Weights of a small GPT-style language model, trained from scratch on English Wikipedia.
Architecture: RMSNorm before each block, rotary positions, biases on query, key and value, untied embeddings, normalized queries and keys, capped logits.
Training: a variant of Muon for these matrices, 732M tokens, 5584 steps.
MLP neurons of a small language model. Each row is named by its layer, matrix (up: input weights; down: output weights) and neuron, and shows model dimensions 96-351. Each number is 128 + 24 x the weight over its row's rms, rounded and kept within 0 to 255. Numbers have three digits each.
After each neuron's rows, "fires in" lists the words (lower case) most often at its 100 highest values on Wikipedia text that the model never trained on; "fires after" lists the tokens most often just before its 100 highest values on Wikipedia text that the model never trained on. A number after a token or word is its count.

L6.up809:139125161130105158151140110130129131103169116163128123143099144119125160090138109140099108140131139162130144124160129095110142134111111161167104091182154128116135072128101127116116125129120169122121147135097112141155140099145116129154132118124171079137117158119121123098119132117135140132148081112124111109185132163164173145155133101165126069124137133119123146119081138117133120153088125131157159135105138151144143147116149149161124112131124124149102045125162124142150136112144082146139154185137162146096166166084105135125119124113139160167106088128103104142157148174094162141121090124120131110104104119131141099146114127129103140134102244107121164056109126170176126151122105130117120114150119161165126139150125140109096134134121153119155121099099161117125100164127126
L6.down809:144174122120093125082132099191132161179106114120115127157169130111120097137136118146123127121141154044099131126168134120146106106146143110140151146150134117143126137142148118157100146137129135094161163140149137181153126094143133093110129111158127130152117105139082100142121120134129106118143093120100128127104122133173098110150129122107086127132110138152175101116134126120121072116124160171125118101145092130098136127123125150151104085109088174166089124154148115142098084115154109104124147127124130093131118117128138141116117158107127119164146146123108128113097104102125166145110133179138168138132095153127150115122115122114130129094118102121137123158134127110152129137126122128170089108091133138103114097135110119102148143119104128096154101122140137105107170129082176
fires in: "s" 58, "the" 39
fires after: "'" 53, "\n" 41, "’" 4

L11.up270:152134129099116129139157137123121090129135133131135114122084160205181125092131163102130133130132118129150144113106137133110161117173133109162100144139142144130101127119127114136137107134119111116115163144115098137122135087139145161130186144103095129157064104126107128137159133144135100083107102121105118146131131093154098154093131091151093162117182149133147152132092144133134137154124126108123134120147187147133125122133129161142138107100078102126109091108132135158097135098118174176104136138103101151127162101110073114112115146123153155159076110149101116151155114143123091146112110146147132128123118136122165155121129086099155117216147173144111122131108125105099147121173104108130155094156126170099138120134113141121111090094110136094131120122110063132102085079136128
L11.down270:118120094132152187109106178174124159124138140122118146128098119157061099116159128124153105123148146108109150117121144136128157121146149119162129095069082108111118104107118079087084125142113117145141136146136153091120140157141123088125122167103124149153131134100190168079125097141137084088118114123128138102129117131127114114140111114150139106125155148104160107096142121101116143150155165111128098123110158165143069128110132112104142154117123147065118111117102099122111170154129141117114163104117154127139110135129108149102093086117120114132109131101125158142108130112128122096148140151137154138151116127159141132091158125101133130102109131149116142149137098079133150142134155153123152097130131168132142124120152145145126121163146153093155125127144080155122113102112083
fires in: "0" 49, "1" 7, "00" 5, "000" 5, "2" 4
fires after: "." 30, "–" 24, " " 15, "-" 11, "0" 7

L7.up1189:128115108123098070099135121125121113159141131156153117138103106142142157111147137132108154111126122157122145119119142087127108148167158124109110159134135117108114129098145152140118105136106125115115133156145154117105147120110113140121107150107140145131106133117112121113131138088088115129131122120088155153150098126087113139090091082149066141102146124130109128147144119152141098145108101104077122119144142119129110113115114111105121140123103153128149133132139119146114088120146118118127143101143175207123111079165067108134159081147141144162152100105108146148135176132109130159107121142117139069113085142153136137120124102157140127119148098146118109128190154066122140122088144146123107109152140144078106149156147123138139170122113113130112157137138139163112124160132136
L7.down1189:126162129150129121118128173169158117176137114130159121140132143086126183165127091141101170113120087116120119108143088103099181148160128126128107120127130117124103148100164144109111141129171114136152127173146130149106136140114113102134131093081135106165111116135129077139128149144088127121115088157149139131148118137150096130118126118098108147142164107083106140116097082121114151114130078146159116148144114108145075148128155163146153145139125111091146119136119093101128111092149109118145134120167153143099108113139101091169146130145134164106119110113159143134183102091149135123193142113148116148103134130140131112109056106090131160081118075099119106142152149142141099126102126097138149111163165107150118146136156201146139141164146133141124122136142136134160173119098160
fires in: "2021" 15, "2010" 11, "2000" 10, "1991" 7, "2001" 6, "2011" 6
fires after: "2" 22, "0" 18, "1" 18, "9" 12, "3" 7, "7" 6

L6.up1336:113165088103074133147081161087143137149144129116126148117076113155102089114091118138133114128186113160128109160133093118127144092140111145152124097092115117132131103148129116095140087125152177104148129134090169102161129107140154128134137134085087113111066163118107128158141113110130125093117175128087104125134149143127114100142126093132129156097104135106171125147185134173095131112136128122101134070127132073125143132153114134127135161135126110112181146160145123139121124106133142147083139132132097166131170143132117144121159143170135156104121121131092123164099132169135141132144025127162163097114170152132117125084125142121161131161168102132122124098129158128118128124133116070105124141111123083137162097141126128107159145126150128154127122124140139132114153163165112
L6.down1336:116135114107111119131120148120078133144110135110105145118129113133123135090131147121135179115142162149092106105130068132134168136134134116135103132124102135136148139117127176121150088127152141146135119182123125155147159110072120108120114162092100105135131143110082129110155143092120150106149128152112146116134089118106143101144130143157160132150109078127132105110125155112152119106109114140119133141091098105099144119174165102156140229139123093085126140104134162126155144112105137164115121116136108132128149154148108145099138195141100085130116114157091119109151146133158178114133151158135141132094124106126120114166156130095089106150119132133140144139094086124124100126066118118135143144130167119141162104163126097099185152124138144144123146164159118144144156139113118
fires in: "a" 63, "aps" 4
fires after: "\n" 27, "." 17, " \"" 14, " (" 9, ":" 7, "-" 6

L7.up262:115122132120119162174107082114134130130120104193131106105135107114143080121099141126126129116128145130118135099132110141107066147104135138156114155143108144148117102167124126040129107127145181126140090144137133155137116129105140140123091123143156091122157151106140127132115084144074128146153136105144115097120145144147116165108123104131155108161137114124195110110122123149157121156141131106137131125156121113146128110132111157138108096103147156128097104107147117081120081110100113106120162131140153103136122135108128149126102128135165144117121080120135148138080139138111124109123123143105142114125121159106151113103124136147148125115106130164147131157140107123147144186112107128106126109170103157169150125132141217147114122124110101084104127153136154194152054166160121
L7.down262:093162130150133145096131160101124087127135150145119127099184134111133173107132087107152169120113160133146154151127133103090164155142157092119127151160164101125130116136145102141178140107179128101177116127107100144133141102150129142132154151113133077129111145114139114160138125154132120094145146125108128137120168139143102124123151176140137180118095160124148158129131141169091128162143162074117113101105095131142108116137076151145104148133134096165096101083119108132129118187129086157157127146123123104121121072150142164158105129124150123152160148126103141127102138139126137118100129139121095127136107151115118112111177133089096127116074148074121106137118137140164134121113135128110138127090116123128133107137107153117122126118094159131117177118175129151143112098145151
fires in: "the" 31, "very" 12, "area" 5, "more" 4
fires after: "2" 19, " the" 17, " this" 10, "In" 9, " In" 8, " in" 6

L11.up182:140090097133180117118161182115165166117177156119094112119125069160175126152124090107090157118141153136130064107117137117153115094146150141124149097129154123135117123145109077093129111098150136129137150098136170116106138067123139163115126142106090156115129173108146113097117137115096166124152133118072142123162140118143112107146141099099102114111114124149106147147148142114151128152150109136111092130138125106125127095110106176156160147150150120108114113112155120142138153132132109094142129141132139178160144136145094104143139116128076128100135132123147102097085153153135150151095137125123121119115153112130083122134086150131148162124162093148127125107140178097097192131106096169108154124113151116130179146138113114101106118095126120157140119136113136146174136139138183
L11.down182:130078137098109139155144171150105160102135137135113129126145097126148114100107099102106175106153170137123127138115122131141108131127130152183153122138109112140163100130141137157117169131156136110112119174165124138102150145107161116095150093106111158160138170111088108094126154128114177131160109132127100115155133112126089127138109136132131130135134121134097128091154130107160106156120094140162067117126117169124146092090130097129105155139087137127120098139133125136092087123121105146102151121180141126175104107118093142096122148137126134135177139127139151120135128093135156191082133157134174144113106113181106124175092096142156174154138117075118142132145113119150119113150092059129133094118142132162163120117160097085107121091149104111105131158106151114132134133119132
fires in: "which" 50, "this" 20, "that" 5
fires after: "," 33, "." 18, "-" 4

L6.up66:109138112134139129147087137129121161147102152143138161091160115126074118087126142145141126125152121167121116131107173144123108121129147151123133099171152117118098147098125127141110117140116129147140151184140121102124140154133137121124139110116094108125111154071143117171127125125119143170164119133142108141138127120146101149119137123082142171193142137109117117236164120125126146138164125121124080091131135148094124117129141179152173097123157120151108139092117114123124147181140118116154155160142131122169120129125098175101148157144105130133115103168138137114119098144120110128110145145121116096179089196138121108142119133143170136131111119157125122111167145127123150116182092115089125142120102133112109120131150108140144141104144152133127134145089127108113160139141158
L6.down66:099090140144145142139123118115133076154113131120164164099122141132127122120117110144132120127170142132090118133055138116081109115139095116139118151095149121171157120106150146120142126142137100125139111126132152112091131163136150119099141134130063135179136125125161153116127128132093130135174130172169094152096083101160149144134084121169150082114107106121121137179156122109145154103119097057131148122137121153108091125103144101145102126127117091081088147158132126082097093139121142101130134140180086114115143090074096090122145118137154161102175151136143147108126155115130113086140124150120161143108099109149136127139082095107146125147115119164120143104139122100122140156101112113117105121080149167135112134160154095123146095089146128144154130066143139103119175094142154
fires in: "it" 62, "result" 4, "points" 4, "loss" 4
fires after: "," 27, "." 18, "|" 11, "\n" 10

L11.up681:134150159132158160118128168124160169122117132191175121109140120124099107111133143114117120130097133118116170138128117055099131163135129144128116144123118139151169130133133139088127131084138104110112082127108149128096111129111090164142121129136129092095128152095122104126139109125121102113137166135129106104105109133127143117127077095137103075159182140122141149125139087137163142156192103126159136125095145139116110108135106150104171137098136137138120087142117109102118153121106163148146056119095118128117136155101105179127139137125151158153097129118140135164110109149103131164101118140095184089128141094121087142123119147109160147140145119173169134120119146108121129116135091101099134152144089187113111170140119136116060120118129112151120120099089159174112109164076087
L11.down681:090113184171147090133156162125141143128112159123091122115136110155136162150111121158127159102104114131135176136109087134108151122135137099115108144107108140141167118129140125156170099142127133075126146154131111255154114145069139145094133146132173136149108129113144123120118103129158141147162116098132147162111148155127131142159141202141105162125122107122129132098132137112115148180110169088129119154115142158144099087122106133141122120122150111147131138116128135121133117116113148148162159150164161085120108108113124126164098128102106092156156133129094130130093138106093130140079121154130098133109143135149119144164159165089120164133119126073101128131103128148102124137115119105105149153112131123135136116135134165123108098106134148140155116146141113123142138105139088
fires in: "the" 100
fires after: " in" 26, "In" 12, " In" 7, " to" 5, " with" 5

L6.up417:097117167097162111150131144097125088135167141146100111134162120158109119128146129099127166116100130113109127049170108146157150119129169099158109117116107140108110081134137134121122098117116092137135157133130210118150146109149165098130118115126148140126132122117102152139118134118112189126151096128120113142141138102144168111155143120170118160110112109163128121172144124138180148164120120113067142144117128103152093107099146081161160131106118100102116140116166125106143155159132149151125131160114142174111099120085132102152073132124121170133116103129141165147116154127133076139114156125160128114116112110152126094082128120110163141118123149115096141155178140156148125118146131171130115099111131132136113124103143126126155140107104153118132151138132134094117069141103137
L6.down417:081123114116158118090173144154107130126103110127128148131122118130125150132138102121164131096129135103143105130134120171097159117150113101140125139112109121108092130135142111152130103147106159077119149140110123186122117118085142120120117109134166135116107147100163102106139139144126082148109095160107109155099110162167136122142134162097119096145152152107118137129120123121120141091085188092129150127146112125126079144109131087155086089124090099135114154092147127149094153113123085127165122135115145122110116134126138111125132148096151149133092092160081112145124134142183118095132166162120061166104158086158146125144158109142137076128170116111068111091094137109150117096185140106159160137114106089147140102140162123138137130117070137117136147165155149117113154103089118
fires in: "0" 44, "1" 10, "coach" 9, "club" 7, "2" 5, "side" 4
fires after: "–" 51, "-" 9, " rabb" 4

L6.up1096:155097126148129147126114133122109125139099169161190120106129157155121116129095147163139096115087150131192144115078136164116141170111151202162126140168123103090146142143170139129115091098124121151139143145074121155112176114156157119173110112170128169120103129131111150134130129141107135137118106155142124131158141118140133100098115115127113125112140133135155078119154131098122098130147125129124148120114090143096123167075114162097168079093145136126119101147147160110127142111139180161069138094103109135156103106143101120100165100145133124118106117120100169073160130136066149134162106142129106074124122116099158122089131081100118160124151145138158102129162142146143112126130133153118123054126132142103111139150132137142140114104102145160107162092122164126115090135119147
L6.down1096:114119170173123128158152116155118156161139124133114120149155134150143121103066133150124146138120117135133153121151124103156108139133124112097152158111083136111136100095132127131156077153149112102062125149085135160119169131121134117104170107132145130101159114091124144116150134137135107124110134176124134154146132120116131122103142089163136140148125156117134062111110098125089133109127122131095097154103114143115113153141099123147105130156135113125124147128171092149145180135143153154125157124111123129158128098124123148142099158127113146144162121129101096121152106134166131135091126175139123157115168148154130105129156161099124128174153119102152106133140124098144134142148123200128145124115096081127138151099123135089161140131081132145115117101130201111120126123159116
fires in: "2021" 16, "2023" 12, "2025" 11, "2022" 8, "2024" 8
fires after: "0" 67, "-" 4, "2" 4

L6.up819:182130137109123149124088171142133106141131135140168138104131119110077132135147145110147112116117109176110118139110135118154122118115135142107162169104129138108083070133156139071121130162157142121146056123121120137153091128120138103100120106112134118127118081122118109117118107108104113147117112137108108079139125122137156127148104129124111119141134127119171112177106138107128131173170151132146206111139117168143131101125104150100109098127155125134130133107109130122129122075087178113171108139130128119151148121079140122101109121119164171135104131109189087173145108089130105151130105125124167068105182120155192124131155183101121158155101162165119156144133150143139112141120108106113137101103108159125134134140120141141152105125135095113124107172119116112102094093128119
L6.down819:138126149177169111130156150108121151156155114141136094138134118152136180130112088113140137151103162149140211149127087121102157128112171133116102146157150143133126121127135125128185097119141134039149154129132137255185123119117141122130136142147181132145126141113114104157133135110122148139144125126143116150148135163135130154156152155141100147140112144127124134126114140123112133166112157101128137154119140108126111137162104157163150148126137113131102132122135112117123118125111174141127111120139138127107142155128137112132140098102154127131165128103107137114129131136129143115058144166121097106112139097154104145132123148089121128126097111083101111125116162129121110154123124127110123134114120134119094160142121155135123161116159135132128136121141149140145112110133104
fires in: "the" 100
fires after: " in" 28, " at" 13, " on" 11, " In" 9, "In" 8